config.yaml
n_layer: 10
n_head: 7
vocab_size: 32768
activation: "squared_relu"
positions: "rope"
init_std_qkv: 0.0319
lr: 0.0071
beta1: 0.93
lr_head: 0.00464
warmup_steps: 0
decay_fraction: 0.924
decay_shape: "exp"
doc_mask: true
MLP neurons of a small language model. Each row is named by its layer, matrix (up: input weights) and neuron, and shows model dimensions 144-271. Each number is 50 + 10 x the weight over its row's rms, rounded and kept within 0 to 99.
Before each neuron's rows, "fires in" lists the words (lower case) most often at its 100 highest values on Wikipedia text that the model never trained on. A number after a token or word is its count.

fires in: "in" 71, "a" 11, "from" 8
L7.up1918:49 28 36 38 42 49 40 59 42 57 59 53 60 39 65 57 61 33 29 58 41 41 61 62 61 59 41 60 61 39 46 61 45 37 40 55 52 49 55 57 62 65 37 55 49 41 48 57 48 46 56 52 46 40 37 52 37 51 43 33 58 55 48 51 55 48 46 52 57 44 32 40 54 52 50 42 61 53 54 40 56 48 43 50 57 59 48 39 41 47 49 46 45 58 47 55 51 58 59 48 56 44 49 39 62 41 38 66 31 67 58 63 35 50 63 72 51 45 57 41 53 42 36 79 51 72 59 62

fires in: "was" 75, "were" 12
L7.up291:55 41 60 55 47 48 55 45 54 32 41 55 53 53 50 52 34 41 55 44 55 43 42 59 44 60 52 47 54 26 48 56 39 36 46 37 37 56 49 46 62 36 54 50 63 37 50 51 46 51 40 62 32 50 69 46 37 39 45 45 47 51 32 63 48 58 54 54 44 38 46 44 55 49 50 54 43 50 64 50 51 43 67 39 32 44 40 50 65 71 30 39 57 47 56 41 49 53 59 53 44 50 51 46 45 45 61 49 55 41 73 27 50 70 56 68 45 57 59 34 46 52 51 50 52 48 50 62

fires in: "it" 47, "there" 15
L7.up3:41 57 61 61 43 53 62 34 38 58 48 59 52 52 56 51 52 30 46 45 35 49 65 58 62 55 44 37 39 67 62 43 58 29 55 57 51 56 56 39 59 52 42 52 47 52 47 62 46 32 55 69 32 48 58 51 66 43 57 39 51 27 53 49 36 59 50 60 48 37 53 45 53 68 76 45 42 41 30 46 55 48 73 30 52 50 75 77 56 59 46 37 50 45 50 29 46 53 50 53 57 45 76 49 52 59 47 58 45 44 43 46 54 57 45 73 55 43 55 56 40 58 34 55 43 50 47 49

fires in: "in" 96
L7.up248:47 29 50 45 45 42 47 56 51 46 36 36 32 58 51 36 54 50 37 47 59 61 59 46 61 49 46 64 42 39 52 60 51 38 44 49 47 58 60 49 56 36 63 37 55 56 50 63 40 54 46 43 58 43 42 56 44 48 41 46 42 40 52 58 43 68 47 43 42 66 44 58 60 52 48 47 56 48 56 46 37 48 50 61 35 45 56 25 67 41 56 48 52 36 43 45 46 69 50 39 45 52 47 52 54 31 54 76 57 64 57 38 43 70 38 52 47 50 51 64 37 50 62 60 67 44 37 51

fires in: "first" 30, "in" 8, "a" 6, "at" 4, "began" 4
L7.up176:41 41 53 35 61 69 45 39 40 51 55 34 41 56 50 69 54 66 34 49 44 39 50 56 51 41 41 70 37 54 48 48 40 46 50 52 66 56 51 46 54 41 36 50 53 42 24 53 47 45 59 42 66 34 52 57 51 55 39 53 49 44 53 39 51 58 43 67 46 68 50 44 49 47 77 49 40 41 50 56 49 28 64 43 50 47 52 61 45 43 52 49 59 47 44 61 49 69 44 63 56 45 51 55 65 69 56 52 32 46 47 47 36 39 50 37 50 51 54 38 50 47 53 48 52 56 43 40

fires in: "the" 73, "his" 4
L7.up932:58 60 48 62 47 52 67 42 57 66 52 55 60 50 60 33 46 45 40 73 45 53 49 63 64 45 41 55 55 50 50 44 39 57 43 59 51 54 50 64 30 60 54 44 61 69 42 54 49 49 47 75 46 72 34 62 59 52 41 70 47 58 43 34 48 61 41 57 33 53 44 53 47 53 51 43 76 75 34 59 59 45 68 42 36 52 58 45 53 42 26 60 53 66 58 43 34 59 38 39 56 42 48 60 48 36 75 48 60 51 39 55 44 56 50 50 52 54 41 69 29 53 50 66 51 44 59 28

fires in: "the" 22, "s" 18, "such" 5, "of" 5, "this" 5
L7.up2184:45 55 75 29 60 36 40 55 56 46 56 51 48 63 49 37 64 65 50 49 60 62 38 67 40 48 42 59 34 26 50 46 39 57 38 54 65 33 42 62 51 45 59 67 50 45 63 41 55 38 53 54 46 38 48 29 58 48 51 48 35 60 39 59 46 43 51 30 37 46 38 44 70 53 54 52 51 77 60 64 34 74 63 47 49 39 66 32 51 38 47 67 62 67 53 53 41 70 44 63 26 34 61 57 55 57 56 58 42 57 56 45 57 47 40 54 48 41 62 51 55 66 60 55 44 40 55 47

fires in: "her" 37, "his" 26
L7.up746:50 63 53 42 49 61 41 56 48 69 62 46 47 58 56 44 47 34 52 49 46 45 42 36 52 53 43 57 53 46 38 55 47 48 45 38 45 79 61 45 53 65 35 55 62 63 53 54 43 52 61 64 38 43 56 60 50 51 49 44 51 50 32 59 70 65 44 30 55 50 35 60 40 65 30 43 34 48 50 60 59 52 48 48 43 59 72 56 57 54 38 55 48 42 53 27 51 45 59 59 23 43 49 27 58 48 53 56 73 41 51 56 42 48 62 54 73 40 49 53 52 51 55 54 52 48 44 35

fires in: "the" 57, "national" 4, "american" 4
L7.up2533:39 44 50 46 55 42 68 50 57 62 55 56 46 46 46 51 51 67 60 65 37 36 31 55 51 42 41 55 39 38 42 52 55 40 60 66 44 59 34 65 51 48 52 47 51 44 42 64 61 50 70 36 46 66 35 39 55 57 61 64 35 45 54 50 47 58 41 45 43 50 31 32 40 51 36 42 39 58 31 46 54 50 65 43 27 56 74 52 43 56 55 47 59 48 43 35 36 45 42 44 59 58 61 66 33 37 53 40 42 43 59 46 41 54 55 38 60 40 46 50 43 57 30 52 40 41 48 54

fires in: "that" 17, "which" 12, "to" 7, "would" 7, "may" 7, "can" 5
L7.up1368:47 57 51 52 46 55 48 78 54 43 51 56 64 68 65 48 63 44 37 43 46 37 59 56 48 41 45 36 52 56 40 40 55 42 47 56 27 35 35 62 53 47 61 59 47 47 35 68 23 47 47 49 43 46 46 46 33 46 52 42 52 51 61 46 47 47 39 54 44 63 51 35 45 33 56 68 58 39 60 41 21 41 60 47 42 44 48 52 66 40 70 35 44 37 50 46 37 73 45 46 66 52 47 34 67 54 58 67 55 35 53 56 38 53 46 52 49 50 47 41 53 52 48 62 52 48 52 38

fires in: "to" 47, "a" 15, "in" 6, "at" 6, "can" 4
L7.up879:56 42 45 45 44 47 49 45 53 47 64 52 56 43 46 57 46 43 30 65 43 47 56 45 66 50 52 51 47 37 49 54 47 45 51 50 64 59 62 48 47 46 51 47 46 47 49 48 62 57 44 42 62 53 39 67 44 44 51 44 65 46 52 49 57 37 64 37 68 57 47 43 54 49 47 52 32 65 68 65 41 52 47 48 47 55 45 35 46 54 62 31 59 56 57 45 58 71 46 53 52 42 46 18 61 27 51 56 41 58 52 50 60 56 54 49 73 48 47 52 53 39 37 53 42 43 45 42

fires in: "the" 96
L7.up2515:55 48 55 52 46 54 53 72 62 44 47 61 43 65 45 43 53 45 41 38 38 45 58 52 57 53 43 42 37 55 47 53 44 51 49 51 41 65 62 70 51 49 52 68 44 46 34 46 50 39 54 44 44 56 59 33 53 66 54 45 34 51 61 43 53 40 51 30 54 52 39 46 51 48 40 50 32 43 54 45 43 65 81 59 39 50 45 53 71 47 46 54 55 55 31 50 57 38 61 66 46 71 51 55 40 31 44 43 62 42 56 58 46 45 42 55 37 62 53 58 50 63 45 59 55 76 46 53

fires in: "is" 26, "are" 22, "was" 17, "were" 10, "not" 7, "being" 4
L7.up1816:46 43 42 33 61 51 60 52 57 44 57 46 56 50 47 60 52 47 38 36 56 68 49 64 55 52 54 66 40 64 41 50 42 45 52 50 61 59 61 60 43 47 58 56 44 33 55 41 53 37 70 44 32 65 60 53 56 60 39 62 56 54 57 56 36 53 54 46 61 55 44 46 57 56 57 55 47 50 46 54 56 50 45 67 45 46 48 43 49 62 54 44 45 33 53 55 72 51 63 44 49 60 52 62 48 60 58 60 54 55 39 49 53 59 41 49 44 57 61 50 49 47 52 50 58 48 40 48

fires in: "was" 36, "were" 16, "be" 8, "then" 7
L7.up395:64 43 33 60 42 50 76 48 49 66 43 63 46 29 58 39 64 49 41 30 58 66 52 56 39 48 34 45 56 33 50 75 43 43 41 40 60 53 59 47 57 45 59 42 53 52 51 35 65 67 64 57 53 55 51 50 53 50 30 44 52 52 63 45 55 53 42 48 53 53 52 62 58 41 43 68 50 46 46 48 36 22 52 37 28 39 49 54 52 58 50 70 45 30 41 51 66 58 40 45 70 48 53 59 38 45 53 42 48 48 41 39 54 55 53 52 47 63 26 47 54 58 59 49 39 41 56 45

fires in: "the" 32, "a" 8, "his" 7, "for" 5
L7.up2109:31 50 57 55 32 53 65 57 46 49 47 40 58 75 46 43 48 50 38 51 37 40 58 51 47 37 55 28 54 48 47 60 43 56 53 60 60 51 52 68 42 66 48 42 46 60 35 57 59 44 45 37 39 49 52 47 50 34 53 61 57 61 58 61 76 37 58 46 51 65 52 72 40 55 39 38 49 36 38 43 43 51 77 40 52 40 42 32 51 52 77 54 39 51 54 62 57 63 48 62 38 58 61 59 46 53 58 54 53 58 50 57 39 58 46 59 54 45 67 38 64 32 59 57 54 46 59 41

fires in: "the" 71, "a" 6
L7.up1665:44 59 45 44 40 62 43 34 64 39 56 54 52 48 47 64 52 44 59 67 48 45 39 55 53 40 66 36 51 36 55 42 66 58 60 64 62 63 47 33 42 39 46 57 53 40 44 56 34 46 45 58 36 37 63 35 44 78 36 49 37 43 57 42 69 17 46 39 45 62 53 38 63 47 47 62 29 41 54 48 55 53 46 58 51 59 43 47 50 54 55 43 52 56 43 41 45 54 59 43 57 40 53 37 41 62 53 51 39 78 42 51 58 59 35 46 63 61 58 35 50 60 56 64 61 52 85 56

fires in: "it" 29, "which" 19, "a" 14, "that" 10, "company" 5
L7.up2425:52 56 66 38 36 58 53 61 40 49 79 58 51 37 66 60 66 55 43 44 46 41 56 58 47 54 55 37 42 55 54 52 40 46 59 64 38 50 25 52 29 29 37 67 40 71 54 53 49 52 48 52 71 47 66 36 43 49 63 57 37 52 46 67 48 51 52 61 43 52 41 48 48 41 59 55 48 38 46 29 38 43 46 65 44 37 43 46 31 49 41 54 42 65 49 43 76 50 54 66 47 44 58 74 56 55 63 48 60 60 44 54 49 60 50 57 45 48 47 40 53 58 46 33 55 57 38 32

fires in: "the" 17, "his" 14, "and" 9, "their" 5, "her" 5
L7.up2076:55 46 48 34 40 63 63 36 58 69 50 41 52 49 50 47 46 37 39 46 51 38 54 55 46 57 52 57 62 48 74 55 35 54 59 47 58 62 58 66 33 40 32 50 51 57 45 60 58 48 61 33 48 38 52 55 37 52 61 45 47 45 29 54 40 57 53 57 52 44 36 44 50 45 30 37 40 61 48 49 22 57 48 55 55 48 59 52 41 57 36 49 40 49 51 52 50 56 71 45 55 40 37 54 56 56 47 51 40 75 37 46 42 40 36 59 53 56 50 54 52 36 60 53 26 37 46 38

fires in: "not" 53, "t" 11, "never" 8, "to" 7, "the" 5
L7.up2588:57 40 56 49 45 50 56 59 53 70 43 53 54 60 39 50 39 52 61 56 65 52 54 41 48 59 45 35 33 63 44 43 52 49 61 48 38 53 32 78 47 56 61 52 47 47 52 33 34 50 44 49 45 48 42 56 30 68 47 42 45 40 62 40 64 61 56 59 62 55 54 50 41 73 65 39 61 57 54 36 41 64 53 51 33 44 41 58 49 40 61 55 46 48 53 44 56 61 39 44 54 35 42 28 35 38 41 47 52 38 59 52 33 53 60 64 48 31 67 56 25 50 68 40 54 59 40 53

fires in: "i" 28, "it" 18, "they" 6, "6" 5
L7.up475:50 37 48 50 50 53 42 62 39 45 35 48 47 50 42 39 45 48 51 40 49 52 56 54 50 42 50 59 30 56 43 38 48 53 43 42 42 54 34 54 54 36 52 64 31 45 42 54 64 29 75 51 38 27 58 62 44 46 58 54 45 55 38 39 44 49 58 79 49 58 63 50 48 61 56 47 51 42 46 56 49 39 65 47 54 42 49 67 45 57 45 62 64 55 51 38 51 58 64 46 53 42 61 26 57 62 38 63 37 65 63 34 54 39 54 44 47 36 42 49 47 48 31 58 46 48 69 48

fires in: "was" 26, "is" 10, "were" 9, "has" 6, "are" 4
L7.up2469:47 51 42 52 50 68 62 37 59 42 58 47 56 38 44 51 48 51 57 60 58 66 40 64 40 60 52 42 45 35 42 54 47 42 47 56 46 46 46 66 56 30 48 45 56 39 64 41 63 45 62 62 32 38 65 71 57 75 42 76 40 52 47 52 31 50 47 44 63 40 37 39 47 58 70 62 48 57 44 56 59 57 48 64 52 47 58 48 36 51 54 51 52 35 60 56 53 56 63 54 47 46 21 37 35 26 54 47 47 50 61 53 56 51 39 59 42 45 47 38 65 51 42 57 47 34 63 66

fires in: "the" 42, "first" 7, "one" 6, "a" 5
L7.up2478:66 64 58 64 37 55 50 59 63 49 53 57 60 50 42 52 49 56 40 55 47 60 48 40 63 48 39 58 44 35 40 59 42 62 57 40 55 45 48 56 37 57 47 61 63 54 54 71 48 51 51 48 39 58 48 52 40 44 44 56 37 53 52 49 63 54 42 56 57 50 58 62 60 34 58 41 51 55 60 68 42 61 77 32 53 45 47 42 60 36 57 50 49 25 26 56 53 50 45 58 51 60 43 64 42 50 49 35 46 44 53 50 52 67 62 55 65 43 52 48 39 24 49 61 41 49 60 46

fires in: "the" 75, "first" 5
L7.up2247:51 60 63 59 55 57 27 54 69 53 41 46 38 59 47 46 39 47 64 49 38 31 52 42 43 37 51 36 50 45 43 62 40 49 40 62 68 50 62 46 52 53 56 41 51 49 58 60 47 37 69 52 44 34 61 40 50 43 46 46 37 42 62 39 72 43 23 69 48 54 45 44 62 66 44 40 36 39 44 32 38 50 69 37 46 44 56 42 41 49 44 42 50 57 30 70 37 52 58 51 40 53 39 47 44 54 36 47 45 52 58 48 52 51 45 53 40 44 50 34 51 42 48 53 36 58 57 57

fires in: "that" 26, "which" 26, "also" 4, "it" 4
L7.up2395:61 55 50 37 55 49 49 62 56 68 54 63 57 56 53 47 64 60 33 41 70 44 49 67 33 41 27 28 36 45 61 60 44 48 56 69 51 40 44 62 57 56 48 54 62 60 49 50 51 47 39 49 44 51 62 42 43 56 60 36 54 46 56 61 57 72 51 67 42 59 57 59 46 62 59 60 42 45 36 31 25 43 72 46 60 47 65 38 43 42 46 37 63 60 32 53 42 56 48 51 35 62 59 48 43 37 53 58 55 55 67 49 53 45 46 45 41 45 40 57 51 61 48 37 49 60 34 46

fires in: "on" 27, "with" 23, "as" 10, "and" 9, "by" 8, "at" 7
L7.up612:46 51 53 40 58 58 44 44 69 51 45 50 41 55 39 43 64 45 47 56 38 54 50 35 58 49 45 51 31 32 62 42 41 77 54 45 48 36 63 53 48 53 52 66 56 33 59 59 52 41 63 54 51 32 71 48 40 52 57 40 51 36 35 45 55 49 62 50 67 44 47 46 57 67 44 54 48 43 55 53 46 63 58 34 39 56 48 61 40 54 67 45 59 67 49 21 47 42 36 44 50 43 59 53 61 62 51 82 50 38 62 39 39 45 49 53 41 48 60 53 45 58 59 53 39 47 41 52

fires in: "the" 66
L7.up1763:64 41 44 46 48 49 72 56 33 74 46 52 30 58 33 39 57 51 50 50 42 63 57 58 52 54 40 60 31 61 32 52 36 56 50 52 47 58 68 42 41 72 59 58 38 44 55 52 57 47 65 63 64 51 47 45 42 43 60 52 38 57 54 49 42 45 46 53 49 43 62 49 49 68 54 56 39 57 45 52 56 51 43 40 46 61 49 39 65 51 44 52 38 62 54 69 37 53 55 56 62 48 51 55 52 44 43 55 42 49 60 55 65 62 61 54 56 52 57 42 27 45 60 48 38 48 52 44

fires in: "the" 41, "which" 5, "an" 4, "a" 4, "s" 4, "that" 4
L7.up2135:33 51 58 44 64 43 46 46 39 44 59 53 50 61 58 52 49 61 54 44 50 46 66 55 45 37 44 54 53 61 53 55 44 47 53 52 26 62 46 67 41 31 42 53 47 70 42 61 49 57 48 67 40 63 53 43 45 44 35 64 45 60 36 54 42 78 49 53 62 47 65 56 29 51 51 38 62 37 57 51 44 62 63 46 37 57 45 51 42 30 66 28 54 50 70 39 39 46 35 58 57 41 76 53 60 68 49 66 48 45 32 47 45 45 65 35 74 43 43 52 59 38 43 48 45 56 47 39

fires in: "the" 66
L7.up1238:46 37 41 20 32 37 44 23 55 51 58 55 34 54 56 54 44 59 44 53 47 65 43 44 46 45 49 56 63 42 64 58 41 63 55 50 33 38 44 41 59 48 58 60 57 48 53 63 34 52 57 51 65 54 46 57 36 53 49 29 50 56 45 48 42 56 69 52 56 44 49 53 65 30 48 42 53 44 43 34 37 40 41 56 31 33 43 62 43 54 46 46 51 42 59 49 61 28 46 49 44 45 25 31 58 59 63 55 57 36 53 44 50 47 52 60 68 55 47 56 50 60 58 76 41 54 53 52

fires in: "to" 21, "not" 16, "that" 11, "they" 8, "who" 8
L7.up284:62 48 53 48 46 53 49 67 32 53 57 52 50 52 43 48 43 57 44 61 50 52 47 59 51 30 38 42 52 42 59 39 41 56 40 43 29 32 46 53 43 42 39 45 43 61 62 62 52 40 34 47 29 59 59 39 51 66 42 45 55 42 57 62 48 51 39 56 48 31 56 47 47 45 46 40 59 53 59 38 30 50 43 48 75 29 61 40 63 42 46 61 40 70 37 34 52 52 56 41 31 47 60 58 69 52 37 52 46 63 56 32 46 53 59 40 65 66 53 57 62 48 37 44 41 36 55 42

fires in: "an" 71
L7.up460:23 44 66 42 49 44 61 56 44 62 48 59 41 49 63 56 55 44 57 49 40 55 38 41 59 54 59 60 56 52 57 59 62 61 51 51 45 66 51 59 42 38 33 62 63 49 57 49 65 43 57 40 55 32 38 56 48 55 34 61 40 48 61 56 52 52 56 38 38 50 55 44 50 65 58 37 46 59 57 60 53 53 55 55 50 70 37 18 68 48 55 45 58 54 59 37 34 48 63 43 40 48 50 44 37 49 34 56 48 78 41 57 48 55 50 54 48 26 34 33 51 46 53 47 62 64 49 51

fires in: "a" 53, "an" 5
L7.up82:38 62 56 29 66 38 64 33 56 46 62 35 37 42 42 66 36 51 42 53 44 54 50 62 55 36 50 57 32 50 48 65 50 58 53 43 58 46 51 44 47 40 33 63 59 62 43 50 51 29 51 38 58 31 54 60 59 63 42 70 46 47 55 55 46 54 35 58 33 46 49 69 36 47 64 46 63 44 51 73 37 34 60 36 46 42 46 62 32 48 39 37 67 54 55 64 50 47 50 48 57 33 46 56 37 60 52 34 53 33 62 42 62 41 48 42 56 35 38 65 53 49 55 50 53 53 43 44

fires in: "the" 39, "a" 10, "my" 5
L7.up145:41 36 28 46 45 36 45 47 47 45 50 59 49 72 60 48 42 64 40 60 25 43 54 36 60 63 50 49 50 51 58 44 63 33 45 60 53 51 51 33 62 66 44 42 64 41 36 55 51 46 54 57 68 48 59 47 46 63 58 48 39 40 52 53 27 53 60 57 39 46 53 56 55 45 50 61 58 47 47 65 50 37 57 27 45 79 48 47 63 44 56 52 41 35 61 31 57 51 49 46 44 45 45 51 64 40 54 54 48 40 68 54 54 38 72 60 29 42 60 60 55 38 48 53 35 44 56 52

fires in: "a" 56
L7.up2526:57 40 63 57 43 51 71 51 37 48 48 55 53 48 49 61 35 59 43 64 32 35 39 65 59 37 46 44 59 32 54 38 53 58 29 49 63 37 48 63 49 59 44 52 51 53 51 40 40 51 61 47 42 46 36 41 53 46 45 65 37 58 51 63 29 57 37 46 58 42 29 35 42 51 50 57 42 52 61 66 56 45 58 57 37 63 41 43 63 54 52 48 44 47 53 38 44 52 49 54 35 45 44 36 28 47 53 31 49 43 52 73 47 55 68 55 47 43 56 47 57 54 31 59 57 39 68 50

fires in: "the" 59, "a" 5
L7.up644:52 59 49 34 43 57 57 48 31 48 60 57 41 55 55 51 43 30 38 60 42 37 52 30 62 42 58 43 42 47 66 53 60 56 46 47 48 49 50 57 40 48 69 62 54 61 54 46 37 45 43 36 45 40 68 55 42 53 54 50 37 34 46 53 55 47 62 58 49 58 52 48 69 45 61 45 52 62 53 36 59 45 62 38 53 49 51 50 50 58 46 58 76 52 27 34 63 30 54 68 25 60 42 43 54 47 56 52 38 59 30 51 58 46 48 59 30 61 43 50 51 65 61 69 60 61 60 50

fires in: "as" 40, "is" 17, "considered" 7, "been" 6, "in" 4
L7.up2192:48 42 65 52 59 61 38 58 38 49 26 41 65 45 51 60 32 72 30 51 63 45 48 56 60 37 36 36 52 47 43 34 57 34 52 43 42 61 45 52 68 49 52 68 60 38 60 47 58 60 42 45 48 41 53 37 42 47 33 52 41 31 44 57 44 52 71 42 44 44 43 40 46 51 63 44 42 53 31 50 55 44 48 41 59 51 45 42 59 53 32 55 51 35 53 41 48 36 54 37 46 38 61 55 47 56 43 50 54 62 73 54 40 50 30 51 33 37 58 52 40 49 61 59 68 40 34 66

fires in: "the" 69, "s" 7, "its" 5
L7.up2382:29 51 63 46 46 58 42 55 55 70 55 43 40 50 39 44 53 60 46 64 42 63 71 54 42 54 46 36 42 35 46 35 47 49 58 49 50 61 45 46 40 64 49 57 61 49 55 56 53 53 51 57 68 40 52 45 39 66 40 61 47 52 55 44 52 59 49 51 44 56 54 59 41 45 54 31 28 41 60 41 42 47 44 60 46 58 41 56 47 50 50 57 53 41 67 52 44 46 51 65 66 62 42 53 61 40 44 55 46 42 70 45 30 46 37 52 43 34 37 22 30 31 54 64 68 48 38 53

fires in: "in" 31, "from" 22, "of" 16, "on" 9, "to" 6, "at" 5
L7.up1094:54 40 73 59 47 43 38 59 57 32 39 44 50 53 34 41 62 47 50 53 51 60 48 51 69 54 56 55 53 56 48 52 56 46 50 53 46 48 50 52 30 37 34 49 47 46 49 48 46 63 44 39 50 54 55 47 40 49 42 67 32 44 49 36 48 56 52 31 55 53 40 40 55 33 46 75 49 49 51 60 49 56 62 46 23 44 56 49 38 54 47 43 41 42 55 38 56 44 55 49 25 41 43 46 56 48 48 56 51 41 48 67 53 53 59 69 45 72 43 60 46 72 27 37 62 39 37 49

fires in: "is" 31, "more" 12, "are" 11, "be" 9, "highly" 5, "el" 4
L7.up701:45 49 66 56 60 50 63 43 52 63 49 26 55 53 44 55 47 33 40 66 38 68 62 60 61 48 40 58 66 46 46 43 67 55 49 47 55 55 36 51 47 54 53 62 54 37 56 30 55 35 60 25 45 62 46 50 36 62 49 56 68 38 48 43 42 35 44 72 47 46 52 52 43 65 39 52 54 52 46 53 42 48 50 54 47 50 44 45 43 58 54 29 58 38 61 66 48 46 50 53 45 50 42 63 44 55 50 35 56 55 69 52 67 47 55 55 46 54 37 47 70 73 58 64 48 45 65 39

fires in: "the" 30, "his" 15, "her" 5, "championship" 4
L7.up1814:66 56 59 42 50 72 42 44 50 50 46 38 50 72 47 63 50 41 34 50 27 39 32 36 49 44 45 65 56 56 61 53 39 67 35 33 49 51 60 48 31 46 50 47 34 80 57 46 40 46 48 53 59 47 50 47 53 37 49 44 40 58 33 55 58 55 57 42 46 64 39 48 66 55 49 30 43 52 42 48 45 44 73 38 41 52 60 45 60 44 54 26 46 58 43 47 45 47 52 65 42 39 41 65 49 61 39 46 43 53 59 47 30 49 44 61 53 54 40 39 54 55 42 59 52 29 59 60

fires in: "on" 43, "of" 20, "from" 11, "to" 8, "at" 7, "in" 5
L7.up1819:47 40 47 37 47 53 41 55 56 46 41 56 46 58 59 50 48 60 48 52 43 57 68 53 38 54 50 50 51 48 44 59 64 51 56 78 51 51 51 23 45 38 50 36 47 41 67 56 54 57 47 44 49 42 52 41 44 61 54 47 40 52 67 70 62 67 64 46 53 45 39 55 43 76 35 48 53 31 64 46 48 61 64 46 37 53 51 58 56 46 57 43 38 63 53 41 59 52 58 66 48 47 53 38 45 60 41 38 53 50 44 64 47 40 54 70 39 62 59 50 54 50 48 66 28 56 61 43

fires in: "is" 31, "was" 23, "to" 8, "are" 5
L7.up1021:37 35 45 51 73 51 58 39 58 35 46 43 59 39 43 55 40 64 51 48 58 59 32 46 26 35 62 58 44 44 40 44 54 48 58 34 44 45 45 63 58 47 52 51 70 43 48 68 48 35 72 45 47 38 47 71 52 50 58 52 69 45 55 56 29 53 44 47 57 50 59 31 72 48 67 58 55 49 41 52 31 44 75 58 34 52 40 51 52 72 48 62 37 38 47 50 57 42 56 60 56 43 53 33 52 37 49 44 50 48 65 42 51 52 45 51 50 52 47 29 62 52 52 55 47 51 57 55

fires in: "a" 66, "the" 8, "this" 6
L7.up1197:55 55 48 66 46 49 46 67 41 57 67 52 68 41 53 56 39 58 49 40 55 55 45 50 36 15 51 30 50 53 43 64 50 55 48 61 49 43 48 49 38 54 39 45 48 49 35 43 42 44 41 53 50 57 51 47 67 41 55 56 54 51 39 55 62 62 54 45 43 45 53 64 63 66 43 65 52 56 59 62 44 54 44 40 33 49 47 30 49 49 48 67 59 47 61 53 53 50 25 61 47 44 62 44 48 45 44 28 53 44 55 52 51 44 59 57 42 52 60 42 24 36 44 57 46 55 52 44

fires in: "1st" 11, "3rd" 11, "2nd" 10, "2" 9, "1" 8, "23rd" 4
L7.up480:50 47 49 51 59 32 45 56 57 45 51 74 46 40 55 67 54 51 56 56 60 58 66 56 38 46 37 62 50 55 51 27 41 34 61 44 50 33 49 47 37 55 48 43 62 40 40 64 51 44 59 50 35 58 51 54 53 48 68 52 43 33 45 39 65 53 56 31 48 52 58 51 38 48 51 53 53 56 55 51 65 54 65 52 51 35 35 44 52 63 57 55 46 43 52 57 47 52 55 41 47 64 46 44 53 57 39 71 52 59 51 57 36 63 55 44 41 47 47 38 64 41 68 39 48 46 70 64

fires in: "was" 26, "is" 14, "a" 5, "an" 5, "organization" 4, "company" 4
L7.up1555:49 58 47 55 41 58 45 53 35 45 55 51 51 28 40 65 57 49 36 47 24 58 56 55 45 46 51 57 59 52 52 48 60 41 62 51 55 47 57 60 42 41 42 45 47 58 43 36 59 49 51 34 42 51 52 43 44 48 37 65 63 60 48 48 46 41 60 78 45 46 32 63 57 27 50 56 39 25 44 39 51 37 35 63 49 57 55 38 69 33 44 44 43 45 48 43 46 53 59 64 37 50 58 57 28 62 37 53 32 44 49 53 32 53 44 49 29 43 48 66 43 41 64 46 54 46 33 75

fires in: "to" 77, "from" 4
L7.up2593:47 32 59 53 48 36 50 55 47 47 46 71 58 59 50 52 62 56 41 66 53 66 56 52 66 36 48 51 48 43 45 46 44 59 52 54 41 52 55 48 48 45 41 46 53 46 30 44 40 47 64 52 45 49 42 71 27 58 52 36 37 40 62 51 39 68 57 42 38 59 41 50 50 57 43 55 58 34 48 33 36 52 56 29 46 51 46 40 54 36 50 50 51 40 63 40 60 41 45 46 39 39 60 54 72 40 36 44 38 42 49 54 40 60 44 56 47 53 47 43 57 53 45 60 38 48 72 59

fires in: "and" 27, "to" 16, "helped" 8, "that" 8, "help" 6, "as" 5
L7.up1327:38 47 59 44 49 47 39 50 60 65 42 54 43 47 59 34 48 60 35 39 54 57 68 48 50 50 49 44 50 39 55 63 41 57 51 55 54 28 37 61 54 60 56 55 46 49 61 41 37 57 57 59 52 37 45 24 35 58 45 40 54 58 59 70 46 55 55 58 51 60 48 49 53 56 54 47 32 54 60 44 42 33 55 47 42 33 45 22 54 62 63 48 37 49 46 47 52 45 42 44 38 44 46 61 54 43 48 37 46 61 51 45 42 49 39 50 33 74 66 49 46 64 51 42 39 58 46 39

fires in: "was" 11, "also" 10, "be" 10, "to" 9, "are" 8, "is" 7
L7.up991:47 33 55 52 47 29 50 53 36 45 44 63 40 39 50 55 53 56 50 62 32 56 51 52 52 58 54 51 60 41 54 64 55 44 56 58 46 51 65 65 34 75 39 49 42 49 67 49 38 39 62 53 47 41 41 67 41 64 52 58 61 44 43 51 34 70 66 44 46 54 55 49 59 48 56 37 58 40 44 36 44 55 64 33 43 41 49 45 44 56 35 59 45 52 61 75 47 46 69 54 60 43 44 54 41 61 68 50 41 57 52 45 68 48 74 51 45 56 71 57 35 55 48 32 43 49 50 35